MLP neurons of a small language model. Each row is named by its layer, matrix (gate and up: input weights; down: output weights) and neuron, and shows model dimensions 80-335. Each number is 128 + 24 x the weight over its row's rms, rounded and kept within 0 to 255. Numbers have three digits each. A neuron's up and down rows have the sign that makes its largest values positive.
After each neuron's rows, "fires on" lists the tokens most often at its 100 highest values on Wikipedia text that the model never trained on; "fires in" lists the words (lower case) most often at its 100 highest values on Wikipedia text that the model never trained on.

L2.gate946:140112146092100100113141122159122123140104089130154126110120112163128123093146101135124124162130139120114118134168117124126095124140144126148140089070149117129152117101121128135118098141135133119138100120136138129106119124096143133126109150103119080136136118073108090096055109182121086128064096154120111108142162137163124135120158149178170160130110185128103139153136138124101150117116137137124126123143110095108128130106118149080169127153144077100144124133112095118126099094096108119117146126138139132162112155112142155110109169113128129157109150134102113067103116112094074151153138126096094091132147124173126146131076198172120139120150129109104115100147127177144119122114120146146135140131129092107100096120145110117105140179151159188121095135127108120093133161109164
L2.up946:134148092099125144131131114165157127096143146081151156132158098152155091083139179132130094092129118150127117106147140181152097126093122145107108106145108070137158110158136140117101122150121096143082144164148131115142156083112120137131132078157099106182141132111113136126113107136141128173096145073090123135186112121136106095142156181141166137127101113131151150124173130138113129146118095145120093130111092139112117126147170136138118136108182139130148180096124136117129132123114151147128163071139147130126118117127092150096138126126123114140115133124091145134143130085134130116166134133128118111099108135142061150115140109146144131168123136079201161134096169160134107107162157106131144098154119123159148102091146125142113118165108122134117169151107157137119104072094114
L2.down946:180092111121084095148127058107143159088144137119159145114157111160164104099092146114140141089147109098136142139135153168148138100053105116106147122116127142142138116113141151101137131175136114149105125119144142134116154122133103127145083095118114137122124132111124128167103154096129133152126142086129148104141116135133114132133124128137155094122107125113121154143123118111102176085072111134133141130139107146129108118113143156127149143140186166129128140147140159139115163137132149160142138095110116118133098115126132167126130135068134152123104143140146151133119062121130142076156077134120141109126139130127088118116154119083117125181163117063165138134080117141142127100129091132169123105154126154129152115116092126121115119144120130135136142126153178140135098114092110
fires on: " all", " maximum", " Average", " total"
fires in: "all", "maximum", "average", "total"

L4.gate840:151104127120164156090132126167098107168142108119102093142130140124117164159123112172117107141108140097143130146161136125173138130143123136146133112087138127152116151094126121153075146105140153159111148179133131116120126116114140132138148150169125174149142152150128155135120137109152115099128097157145187146124081151127151099135158111144103156166102170122113140138065107117075118113150137144150131128140121123117144090114156129137162085115151095136127099131126120069096096136099113129120141105134144125111122121112117165102157159112152153156131144124170191157101118100145127121145175144123100124143127136136124148159132106122121153106130142105136146092170124138151126141126120108141158089130131119155170100096122114070144169133101139128124106142108104110119123144137127
L4.up840:125090117147142160136118113164128115199132110100120074173122104125109124179124077146108129106089134116117148181100109152135153131138137124156063142116131133132111144114101089143084149105148122147119132151095144112135124117103111129133125139134159208155142139174111154110137121159104154134153117122132133103127073123137161130122169102132112095137095136130128099151148141086108146148150136105138123158131086111139101139103120123139156148124111132126164124135092142110066131129126114134128094119122177143106127123150130133126145148125109137160142093143171114147113095142109172178125165110116104158101127092114126120188107140114149129111145157121136130085147121115122139103125160117124144149129142193113153110073091124104125120127123136142144124166123083110131155097142133
L4.down840:165132101122144117156102109184127134158098095143128121104156100114109142166103154115138103120119115112118120162142117141147097129088124097119128142070155147144123119107137121135085118141143130170092110133141110093082143081135098182143142136152166132105118142165128132137118089115100158129149117154157120147101098126162117109165169158130122114127124131107126123101117136143110092135120120141110127130144130136127130117109143152112133105133070168144093110127108160147126088127112148170145088138143144126126123116130111182124157163098134134141139099114098164130082135126180162151116144139142073092115127141143121113126094188115174114135099120106099141117168115134126109122125118086137102125138097109125134096129131133117117164129105145124160119138168115122134113108155174
fires on: " Year", " Day", " Date", " day", " year", "-day"
fires in: "year", "day", "date", "anniversary"

L2.gate53:157133111126135121145157093080113133147102136082156143110133168155123145118122141167086150141122148092131156084112157087123153127143110103150124140115150162120143135158114107090095109147119184156172145140110127143108105157108157125157148143147107095079136144110114176118168134172116132077123145139098128151106162100145105148098120149104113139135145159090151149097141110095125115140147163116122130135095135142109144131086103086109145104158150076115145124067092143132082118097148141143188121177090143144132149130136122146111155121098118157153176121123109129104148116098108146123135131151157114122082135138134087116148137101103120120115115141111108152108098112109091141121140143097133099107126164152069120112146128122134077120091128119155137145131117164136109165110157115
L2.up53:169162153093105104188104090085098107100111089118128130117160147111141146128151130137132120147111167114143166132136151126100106082175134129113080109119112144145158122157140140122134113175143170124114136111099109101121159150137159124137124091166123126123129159140093159132185150187149146116124149141149126146138159114166105146117165109128135117128123105143126128106111136110110095147148173115161117135091154134139172125099138110135108127146130108100131108119148173116144147147145083140153107149097140151121139124128149143111146113153121145153180102113135096099130151133116125092111159101153088113093138097131114128137106158084114153131150142129124118113093099163103138112098163090144113140116167147126119107166141118153089114080163105100145104090121170152163170134155137
L2.down53:140114142152111103117136133131128097152118163119109128138141116127132157132150157129144122138051149141132136106101107124148099145145137136115102138137122184154172112134089096119152115096161220174108135121107169173129116117126125139163108135149122120095143143137107147122144167181144104108138144122116110134121129094118105141114165092099146134116114134127140148135155096082149152122147130151163126142154108159103154129100126119136134138137112110075116135093143163105126124134115122117155124103074157140144157116146120097140151128154143118131105128144104134132154112124116100101155144112135125116120163149105074140124128115079119130093149107146157104129109106134166151117107118106136118093144150118081129104113144179122071110092091135125158127134134191095145124141135167
fires on: " them", " him", " themselves", " class", " system"
fires in: "them", "him", "themselves"

L3.gate372:126167158131132137130141106128087095133117108138103142113129120132148118117091130156156142146156103138123171129157146143130116130126118125147143124120110072143148156117151087137087146106100127130142133109111118152157147129164150151131121114111153142116134124152126172123134069178185095134124099159144120120115112124150131127128119110117061134178167153113140136146142130131094111102119135128147179150150096150180109148137142125105137115139135137113121114151128123122104151139136148110147139132110081108112113127083144173137112158098122110091097165121150100175133120127160059160138152166165093146108086138165183123147092090076126128136141086143104123084127125157101160142097141132116125138164156154162167115130126102179112127141107115095132154146096135104142125080121098
L3.up372:150150122107118118111100099138117177134105132137158130101118148167125131149133130111144149146099088099107176139124129125178095104158147148105101120134142122179113128111148176135112118124141146120112139110132173137120112141108107132109127138101128126112130126142109153154151133109169109161140148146154146134148126120154144112149142134106117106151087120124154121122126091157147142112107075157128155153128127142152134149112141165117104139137146114072130142138149126107114126128153121111138158083127136162132123159131100163117121134149135077076150108164136150162152117134154105148105141146188112093121147102177128138139089083060113141113121167085130112122163145123153109049182089115140105117133145149162120150131107104130087101176103127104149164102113145120147134145101084
L3.down372:165159102189170125098127133131080133107108145127138133111116135110160145164100140108136103123136094144114131150087132135143102140139126144146192125176137147147133166161184140136168131100112162095105168145142179135120149098083122120122165150080135071141130150123131134135146144133103143097147142172117134168159115107132125136118098125127166122133156165132114142096139088109099132098101143123158149140143127145162099158126139111132144114089152149111163141151108128138092075108074103127140138163139092127155112127150134135122136159099090100139111182175143135127127117138118105102163132181159103091114087134129123173138093145141128136134165083121117116145109104122115112094124105103137146115155121125160152117172087135125150135156120136140174131134132149128055130130144130
fires on: " Council", " Museum", " hall", " Commission", " Center", " Court"
fires in: "council", "museum", "hall", "commission", "center", "court"

L8.gate669:123169154110173124124095102138119127155108116135151118151174114116115165120124087159112153112146096176136128076130130137129148169113122145132118107130120135102108173110149106135140150148129080151099115119051147168118168133140084133131069148104107149131139121150156126172125147129193129140128152115125146139116125138123129167070149124118127124169112130148140086160137116123166104138151146096136074154159157111134144114145117145151143142108124144124165136158120161146128132144104111152098144108120123101189117074127106106127113164134106128164139123137110118188141083117128106087144143117166128121173102155135107162106114103120075144127100157173097160128118143092119124146166144115123118135112157090178116110107125094168169119120091113146148119092079166103153134135137116
L8.up669:145131163102125166124096075159107096160123132153156120102141115134146143114131124126114140142138111109101142091124130152164150147124114097151130097133127093161095153064107116127117142107105104171090136172140113083171136160169106142161128155065097097138115089154126119125096111102136109136136156124142125141101120144141154155099088129163111087121090064155159108149143131085145094118184099132135113125145132113130143145145150104104134125117142152111169142106123097148121162134130119137101144101135098076164145123125107120134087128122106107159097086121112112184163116167144135105118160125157133119163088126137137127100135167069117177108081133123099163147141134107112106137117155141097114078159124144184155129107154130127176113102137158092126184131099130110127134145109141
L8.down669:154159138136126121135121126164119132163110135125123107119119155128117131185142141158093101162126078137143140135161053087123140137119153120150165136127122093154109118148146059103121112156107141092158131124127139111105095129128168151106112149156111112107103138127190146108116162149126158158101112142124120144119127112066166108143155124163129110145103129104090117174123133146090140141134079090152175182143128152112127155166135111094179132141161084153051153090106096113140169111151136115123143127151154144149126167120147121095121151139120119124117109149133113145122114127124092156140103135107099126128109134062125127147099056111112170138102167093140122101125128101137096104112134117132149139140125126130132148135123094159181148111121097148213180112121123106130137167137151
fires on: " of", " in", " near", " to", " through", " at"
fires in: "near", "of", "in", "to", "at", "through"

L2.gate637:148110125161130112128133145137154126126142130124107098141117118177115166161138120086119120133140132129150148166144130123171157109163092135120127119122090130160142153175116131149140120092129152103128159149109104097133124150093171130146135149104141192123111144111149092113153109133097076164133116153083105099160080150156152099140120115132095088112126123099129146135130143133158141095117126163114126079131130155100109098123151104105103126155101105152132119157114159142143100140133107118146123123129137121128163100135075117133075136126141104090109123120122121133111107106122158118140149148109113157179114112110110146121074130112150146176120074101120173130145109136131152153151066130118098161141132117133162138118113178079124144101123146124127156185166101121133126113128107
L2.up637:114123138129136150130123122155110122161154108092120146136094180141117114158162126100101094156142082138157159121168068126125083128111124119114152142114130078122114126105114150123122094112151126183135137121129148095139115112097165133128127166175123139101098152120128158118138130121106132133157092134123109136118088140144111117082119140122141095108139116111094147119105153131105105135117158110101133107160127090157125138113174147102106121167153162130152072111117135140153106102145112139135172107121120134137158169149125089145129147157118149157111121122153148130154134111080171142159169113137085112144152156149101124110139133130140112111089160109132138140098140146067118139157107163121141150129109158118120139122084140136160156083078119107125115158149099119124084142170129
L2.down637:102095125156124135163159122125138119120165107135141109144085122109117131149166122087156103126151108142127113157121080101133103113125111120112158106118109097129131136117102101122106154135125097148086123159145113079120143081129126110175118162157111121113150147121169148082096102067116128151140132160158104150145099156152101119136107136117133128096186161166123136161135205083143119112145127162127143142101139138171113119132150140126144119137112129136111083108147150121153086106119118147071162133127133094134104162142089144123104189106189152141112103085116131122140132085121159131130151139093081129146110174088120112121124102137128134126101090131111187168141130120099094124135158105117148095111123154137129150120117121122082157114099107103142124102120131120096105108154135
fires on: " Year", " Sat", " Date", " season", " quarter"
fires in: "year", "season", "week", "date", "quarter"

L3.gate238:146151173122138152118147138163153150130115115126083126121130134170146101106119123161112109148165107138127145157131120170138127100144117098121112129138142142125155125120154089140147159114131121147164138176102093152121172177119120122141138121099078146127152121160119109131155141111085129081119141146099131131130105078118107076126101083143130114087091109127138104136126141123170135098127117148145121109107146085157117126140121125124123114135158116110163125078115088155122151168148156131088103141123091139155108138119094129136094130106128096122085135136166167124137178153117122077113197078120114100146132142124152146117129164107115170088157110126082141110121113086152162079153117125146134153106146093103115112155159123136181164161136130103105101104141136148174119127120138
L3.up238:154129158107143171139168105165099118103098116140117065150132139114119113120152158130121125099086098111118133126111117161105144139107135077134077075186104135178156116114151123150141166142118126146121146135126119160146158158100147141143106101130112131120144157165162105112125128132150120106080149149146143138127098119154072111102125121105105137088098099109138124094118130113145139105128151135133112098130147102105127123117134116126138117143148097139175115072145078142111120170157180145090098127150111170169127144098077149111126154078135106092145078113134138136147164134125122107124148079153066075153127151127118144154116133109132169104128113136139110148144107078111146137138140147102148153136144124140131081169121096112175141117159150093134110131097100112100103139126123
L3.down238:122168151119129117118148103180119104075146125129117088121130153126139101099114107106154143111083086139135166128120089114125155145107139133165101071158139137135142132137151137162136157115121129155084137118097104134121142169114149156156071149101138126150145147149173149127135129128110133108160142175153085128076104122117121141171106108112144114117113132126101070136157108131134181133119086161111127118119112106129127110126160109130148155147128080155153101125134125131073145124157177132128127142121083152126094108144087119147161121124113150126131154255140134169141154102101121095094145130119149096153133132054157111147113135104144135115148124125159141118107114145103134144117125132145157128130121139109099116204183100185163118128104150086132136099148094159129181141135125
fires on: " in", " at"
fires in: "in", "at"

L7.gate721:156101150140144167145136138153119135090122094096131127129163087168144128096113133142125117152112127155110119143118167161100158148068113104182097068144106136162073116123120120118121124129089134140157156150134124137145183137117118093111154116126129133149125127130094134158122110132120143142138133131164135115119136139146174148131158153094175139097085133135098142117096117094168180115151064140132150162137121107108090127132099145120134158121139149147110192141127149095137092128149095143110143103144124128123129144114138144138124172069114125083152173131157154144154105108144113111118190124143104122093142153130135167151096107112123181114149131140155122134137117113122146120144140114100129150123146139154106111144164101124121067123099090100124150138138136091138150172142109
L7.up721:112103112105144128141128106123096106127124056092170162103126117136106115139141108111129106134146093138154096124134109168142171138108123129136129078159124140150136127084125131140138107144120117143167132157126149137161133133156048143112141132112149149121134121124121164117134138134113131115145111141141148147085149138149143120104140155098122097135148088118114102136149126131151158130107102114117115130124088103126138183116165126153161115138140128125123127126155125106125123174159074113100122115124096114127097114119125150127153120130108097152105166151133145163117128151139150129114148111139098123174112146092137125161083130060152127122143119125161128123136133100128180150103102134100174129137175106133126090125118119106120099124137083084156113140159169083162132140107147
L7.down721:182130141159167124109132101151111136106090147151148101139122127129166160122108156098127103158114118117084131108153118146110125118140152121138127111136108117158149147124120096092151133161121129156159179121137122112151152132109120135123192163136130177124129118116133119121106130112135136151140139177156125128107085103095150102111074106120131128119096114132134138124112112095153126115133163110128081138157151110125098152128086138104140093136126107113116138072090153158108116087126115128111166124125125113159119169102137127122082150081141093127099122242119166088135130148110132144159103164096105113183114124125135128106141140108127133137135113100130142157122143113068113124171121103097085093159132175155151110141136107171122142136094112100162139107131151097100152122159118
fires on: " in", " located", " Center"
fires in: "in", "located", "center"

L2.gate12:141080158106078132129139090112140134169144139115133125117140120152089122132119178101128088128156143141118108141121099154122145145139102092127135124114141150144118197098122107114151109121101120144170123141115148124153103098137094120125143151143140134143162186114108100104111136128128152125172117134158095096138103112172092147088111108174138094169181117155159106131150157154087153113176150149111153131110107123142150133132163124125082129102163131122124119139175129154111181132118116155163135129108154170175117136096123084119125100126105119150161110139107074122107116137097154152126134113111175110122136085156095139118126133124104145101145128144124152078123153109114147132148162159074114162155145122119094140164097122102117119116097127088144074154109149134163083108176124
L2.up12:109068169112125126097159135105123139144169109137153100142104143142126142101103151106162069134137126096143137136120132162126153135117121099118138129094133125124109190084152087105103108141114108162155139136148140097122139095079117084131105147117140131130155162111125090134100142138091120143167154113166147089109113115165101121103156156146127114173156110153129120104142126147122107114142106136109146137103114152110128134152133140164111139136135141092122141172162112119117174153115106146157128137103149124138121109101111094115142096108129153157176120114093085140074192147118140172099133134129139111105128112119106134120148114141158135109152130127151119112123114110126178149172150173102102153134132125142146124147112143091129138076146124126103101159082149103149106108126100
L2.down12:124123130096146114121114117108127145120122148089110123128143130135102120166127173110139118121126078100160096148141151104113143116124114118114154149115135130133134125122131160130108124167123106120147127105159116136139119145121101127119108148140146105118112141132145104161130114144094090116096149124129119124111127105121163156147122092096128127165135165092165122128127133103098110119134137166121140150107125126144173118136202112129100135083107104123114130141132125105082135132087100137133087117129103113142119158108103099140150121119122120097148100255119129149094170147130131148114115110094132096125131147127127116093131129037143108156126169084118120126158106148102136138109127141097125113135131168137125164143107151122116132128139127114255088140153141159106102137069161
fires on: " The", "The", "the", " (The"
fires in: "the", "thrombocythemia"

L2.gate423:140101131125186174136103120096140168133105134119154127096066099141146132090126121122159143108124182138117163137185120095157104139104122091148104079080143145107115104161162151136123106095141170113166133118155143139130136178102108109171124141142130131151147155085129140103096142109138112122145140141115104129160100138127133157123116108089112126120129108154105138164170134121140135111105137119151128131175128155147131075136123156131098164136142126137112154142106149134143117137152108170167130131132100095147122150109129134094130135137090147120116116156121131102123164151120134090143105113118102092086097164135156150144127046102130169082105128120164140150117124089104115123131108157124148194154070134134144130158143108107176090147126118166131119179125115110139138093163138
L2.up423:123137091147111116119174138147130163103091115146109122154162119151130139143116125106117138155143141110111145101104192116092178131171177141146085152123132127125120136135151101131090158107125122102095140150143128138138120148102162163125094147114114122134160132131114134167088093141130092165098127171173126137096138129105141123063095151166136147124106147070121149120123109112150118160168128116115140140164092082124104095136081150124147106153116071087110137091153143140102108104069136126128117102075113130138092107125104141155147159140121113150132134134140140121188129139160097134147130122132149136130142132137124087098131106140120057129134126143132128103109131125165127088117148141114097118171149137124112136092124130123141091131153179097138141125121109135159123125070100
L2.down423:107149066155137098135089145142100130108091137154114096120119170119086127090114113118114142108108103134137127083118106133102136141165116146119069140130107173112124135165182096109101140177155105128132139112098152135123151108105139136151130161119136160138125137103106135197148104110151142126084133116135120129100122110132118115088117158141141129111132170084121101120103187158185137127175120141129119185120096134099137137139084123126135123122137119078108096150159106101133153130117127130108124098137143153115125129153125086131160125146097108155155124043126101097139149133146116138173110150149116150130150117109147106121141113151084138114143145111159115124097139143160136163091153124104143155223137116097108173107106129123150135097165165117110180134149123122135108120107063
fires on: " He", "He"
fires in: "he"

L2.gate615:094110102142115113133126119077147117130104141095071086104109141144138137168134116103129110137170115092114135148093153130118154095122155095153139114092114147125136160151096100155124163115111106190169133150124149098148152096117095114127123111097077123147157113125120123104083136125127141151168140121148107158120124155121154109143131127116106109152131152187150073101144122144087115125138138167143150147082125161120149152137153107121121106115169132101122172138127157123153158137138132139168100168153148119155114147125104096111152164096109120152126099158115107133137158125107129175154144099137109115158103108147082115118133127099165137117141183157128084084116128112075107172181108118105112152096157111128119178189111147140122109147135143097121108154119170140152108055097173
L2.up615:103133146136114095086136125089148149150100158138147115168151120147108139188122118115146110123130106110105106138126130137097146109123110085140145151106146111140166106123122084111145141115068093172199118155118145118117151115102102128162139135143077160103098154110144075164128096129123092128173161110151092115115097094124053128122132128177137112087162143125185154135131120130118078117169136187127138139069106113135120125120124141125105102132147106097107161157117093139092173104149136161135115131135133112140061141163094102123123130172130152130109106122124113143146152098157093139138096179125126105182132138150143162139139130140105104144170109162107151064137133122120094158152127154103126164152147122117145114135142109150137115120108104088108125159118182110142161095116162
L2.down615:107144086110144106118130176134142106151088137131112114141167144123117134156128144125128133120152134097150084125137125093133141125109129122161143096102161110153155143109116151140178161135162109131104100137081177136149129135114105146138105124118143126129108145062122120146140093120097129117127170122097131075107164131142139125132105081134167081109167123162122135113127122100109099199139140193101128141091082108130154088142120116158130125117142115118126160131135137161089174146148115134137135089119117108087109140150084094096098156136099156137158115139099142136107136090139137133148100111103142105134128146120092091094131140005099123123127110153128133143177127152123121190143133140133125145150165106098129138141124167141115135117086088064192123157141131156122123114126146
fires on: " The", " \"The", "The", " \"the", " (The"
fires in: "the"

L3.gate123:098111119140113134107144131142154112117111082117142095110115101154127146097114113162131114133130136111092178099071128118116114130126140097142091126130150109140153133099092116164124159111096199140157122146122122106120151142111115099131113123117140140109124141098125102142090118146126113147141131091113151100158102126090143122087116095114165124079151122215138130150093143117123117142131136143123129143149129143128157156134129145164143104130133118122121127106132129147126166143071124150123139102158146121079159095114165134106146147097122161129133115097144177126143147139116118094132139144082154144133168148126165173106127129099115129170169156122129133142131171151157158148136160120135141164106132107117119105102136128132135180133121118150134112162139154137133112143122126
L3.up123:137109157146097144093159139149135130100110123150090144131105118144133138106126179115136110147109167150132145136142149089127133148136131100090161151132144149119142155111090082119102159120119117149157126143134130164132147112102112074130100129107162115085143127176125156096106134176171106088140174124170141134137137102140109101123083139095155123099125120131066076177141163104132131139129146147119144114170114123150108180143125125152129120111131138147140132146139076132115134077076150115081136144114114113065110137159153133121140155130079120119114083139134119122120107163126143113129115141093168110146113113131135126122104157136111130137133144149122127105093092145154156152119146149104124100128120099138159110098133086122141090124130125132116168145118105169131099092127115
L3.down123:162100117110086171128136136114098176048105108153151088120136114158157122143104135173142105153098115106129109062125121129133138106096146136124126145120140148134164136146133133111117138116132178146122092145108106089115109141118151140148105122116151104110147142116110127150109132163103111123143136111135151111155145105150123112109111082123150135126165129163147118173133160162127145131112116114130127141146150127122100135106174104078150124095131166107108115121147101099138129133090118151156117148141099106115114091106135143094133121130150156123085116152125174132116103159118153107125126150089128139127122138122115103093085091103111175131102133112119131111130091146172121113132123176119147145130137142120117139119128152146122102121109139146086156140146191139124098160129107
fires on: " both", "oth", " either", " half"
fires in: "both", "either", "half", "twice", "corner"

L2.gate295:128075147174115144158111141146117171150126179137135130117137137118133138133148117151148083139135095139147131147125111103151117162117142134161099112099084123157131128166127136097095090114089137121064136127139127149129140102131106092129138128123069114130093122114112102155130117135149096102117183110109175106112140119148096116126150087140135122135146148153150117143130152183154094166146128115057151172145104145159139119162118134100139158098113137122133157146135138102117117091114136135119114125143140141155105108180146173138150121141131114141152135123144121122137099089163112106102137138136103115126118106148135080126158137102133168118147100083113158103120165137128186129128127156105116138104178116135098161121156117167101147126117133167140150153128127149114151134109148
L2.up295:147104120144092131173082134115093085154114122108170157147162109125152143151129092132111091135115113144119122148159119141123135136100123151172154117164122112146149149131105122107113133132080131122137116147163167149172131160162109127142176157123172107114133125073151128110158118075093140115119120125138143113098151129136114142141162106123123133102130103109122150106099104163159117139151141125145144173152116115145126108124135133105113115110145152111112177172128089090157142109136136135163094162134158114155145151171164139174171139103141130133135140121134140129155116111116152154106159119083087088151138107148162115155133134107109131124130162100106140121107174108121140068128113155097142119161138121088142153120138056130140160124098106128114156198162110128132137150096149
L2.down295:117159124095140173134127119114106132125119138116133119170149130105124126119133105125159142119062108153140145137134118163111116139094150122135145161140148120129167215120104126107134122123069107146146073157133099114173146129142153153122144144116125131123139091082097156155101093119090129150095118128086110174092147122139115124155122116117141129151163167110105097118087112128165113126118092107130171189135109107115146086148153144127119114149092106141108174142135106119170129153086117154122129118113152167105150135121144149156137098138103132145130090144102153147121125113137106105067145133149104135155153101140156124112161125122147136116156151120151159168103107114100136119162081150120133115118130102121145130178110121141055142134180093131166172123189127086105115119081172
fires on: " located", " Department", " Division", " Lam"
fires in: "department", "located", "division", "lam", "unit", "field"

L3.gate1222:192113173095153163136120105140188091094139115118099179097110130153103141115140138143095098094113145130139110141134134177083123104138079119121150116123128151142134122141174167137111122147114110114141147151103136102077079141103149138156091118132069110155102177172112137098136126093110132076085127125145131164129146120177150118141135102137134120119090124131123098126179145118141154129137156143092126125117121180107100125171139107164149161092137086123158104111093176106122131121148081111115155121135112148117139134153149124114122106162118130113152109137123096145145152132147149121128062114119136140119131139153138152151129117128130116117158113132094132095117133117080110166121129140119114127123135122143157147190098166111123087148115147114116125123148113091190126102117115
L3.up1222:134157153122125142163116107122140173135106157144115137110107138135124159107134147156100085150135141142122150128137110142131131104127128149090101161132180146145142152147141133098122120125146141101127142140154129122116154127156089147180140144125147097104141165132133121132127129158146118100139138104125083155150152155136146087149105140155126176118150132073113115122183135132111131132176114160105139120136118102145110148170167110124110153128200130136167111156128133122121132120074093150131137128126153061122082101115099164170124143111127185134181124111133135113125173164150119092149125105163128132082119129101097124106141094114111112105145098117113085087078124101148106138142156132111135120157137086116174120169134125123143152133148147129136122115124136129147125064176111
L3.down1222:119140129135126102120139115147097116145109105109066127130093132141126135117162115094143131119117090092135093108093132163122127110149088150097133133169148142147144140122102148104133098116109133071128116165156150156147154123115120134134140153135162146146100106136115148130089116146143132112161109128141130076104090119174116099130133132086095128091099147072119177123166140086085157098108128175135115146156086175153155108157146165163138140138177098072146157147119140122108101140102145117141166129108126153127152097108109153171112130152121150095164140121123118122151142135107118128215127132164178102128175151118159145112093132128080135113143100158139100148082109124146113153132140093174096102173141110121170071120137160072096147124100117127151096127128149121127094061134108
fires on: " them", " him", " us", " Us", " me"
fires in: "them", "him", "us", "himself"

L4.gate903:133128162149137144090159119157076151115121080144090110123160132175150114113141120126128112099125123144123144154121124129111105141148075108089144126124136120115156147116121101153127178117117142120102104126120117130152103084159088131129111116150111087109066092116132125094126110150107109150121114124162143149148108105113143167091108149111167147124185134159136158114136136133194131133151117120144140107096154151131097120102108121091113093151100145098111136135120079071133152093104179146131158101132155117125091150103149157140115081141128104124089102139085082138115147115164121100136111142094154094110132118146080123124168117135076140138156147114117132107092133123171165131136147141131118133130119162126165142159173105143152129136122152114135121137132171122149122101118091
L4.up903:145129113151082159143124107173132125147094078134126157086165096158161153108104162142059143137094134128163140113081086137121137124094111125144132120125116136137142150158141166093142167163101167160156124156146088128177107104094145102134151114138155148136110158131102133127131100134132124130110139075142124196139125107116105114103109143149137177181125133128105070127136142112132146139098121133123156154143145150119111163121151140152175125099121159145154086127146144184121122122161116158111171140118161102109138114125114211150150151108173110144103128144156130121124148124123142106105152097133110106094115140107158145112089113140107152130122122178064158115126155100168121125114112138149140126147177108142128109100158134164130122111098188166142122110124148088139117140089132
L4.down903:112072127146079120134151115120185179082093147146148137118142125157128108121103078145140127148125153137140134107134126116118166141103183140108136140130124145136135144144147132136120114166104139158113116166107135128117158107131147146117143161145153111123122139134148153157135165150134144091152116114142091152153122119074133094155095141123134142139128154145125102164106156136136177139074114115129155089120107100123099142150146125119134133125096092119091109114150126139147080125120118142161137173150127138104119121169136145148122152116131133115096130138154167105154110121074142131126124162099143132166164166086149117100119154125128117117082082110121146138115113163161103150106128135109135107154136142096141113117098127153138120148128147174136173148066126125144094108124107
fires on: " both", " either", "of", "ing", "s"
fires in: "both", "either", "bofedales"

L3.gate1030:125107130146148120112113130139137100092165117093143158089103116125177064111107106122142187126137134127143156152124158117106122120137106154122195111087109121103096149132112104109109102139109102107097110088125159105107124116132155184059116095097107110132130148164132162145148145156151111120124091147158160157167101099098139070124113128072144148087118109096126134124173126102124106120128117116153123146125153153119142081134114135143099124156123101117147151128115143173136170147129117106151094108141133089121055125097137126091150114119103135118155107125084126129088103135159149091152113133107097115094098110137095136128111111151179118117146122157147132099145164111133118134120163155109140138070101137136126184131141119106121137105142130108125134151114131113126128170091149
L3.up1030:150122132136122120168134122151115139147157137148124115130130119139097099083129116131121156071136143153127146161122132143112091098135102103135126126136124121151125122083080114110137174107164118122146151138157110131163154152071098151095142099152131096112117177102109159141113120127107114172099119152117149142142141106097175116106121136087125171114099114101129112147139143137121126139132118129121165142118150134111129097115155119131145114125142121115107090138132105133094126147125122144117133121141114168149103164143117166145134131121094134140125156131153149115130105144123165081106107119117131112170138139116100134150164122132108131105128147114133170097122114119082111126121153154096119116130154134151143153157153124099162083152129160154156166134113130126133151105162136
L3.down1030:127136117181138104162136144144084150096133138143125127094120097103117116106085131113129151121152145124139154146143133100153151114120099146093121160109132109162133139124091131138100145117139127146103174095162140136131170148105121116100101100165126124105149202119119123127160107171116128134125142114121131113137160143130123158154127137062147093127111116107108145144145117123124128114151103147122169106113138147114135132090126131134191126106151113128104112132136132151130098122123147153163095155170099118088100114116085116097132150156076173130142098092085131082076103170127139099114102124112160120190116107146141144104161062113118093061133134160160159132136124149091093108135130146131165135109122116129110123107204158088123125128139146134108171116121125146104171124177119
fires on: " most", " Chief", " chief", "ost", " Most"
fires in: "most", "chief", "chiefdoms"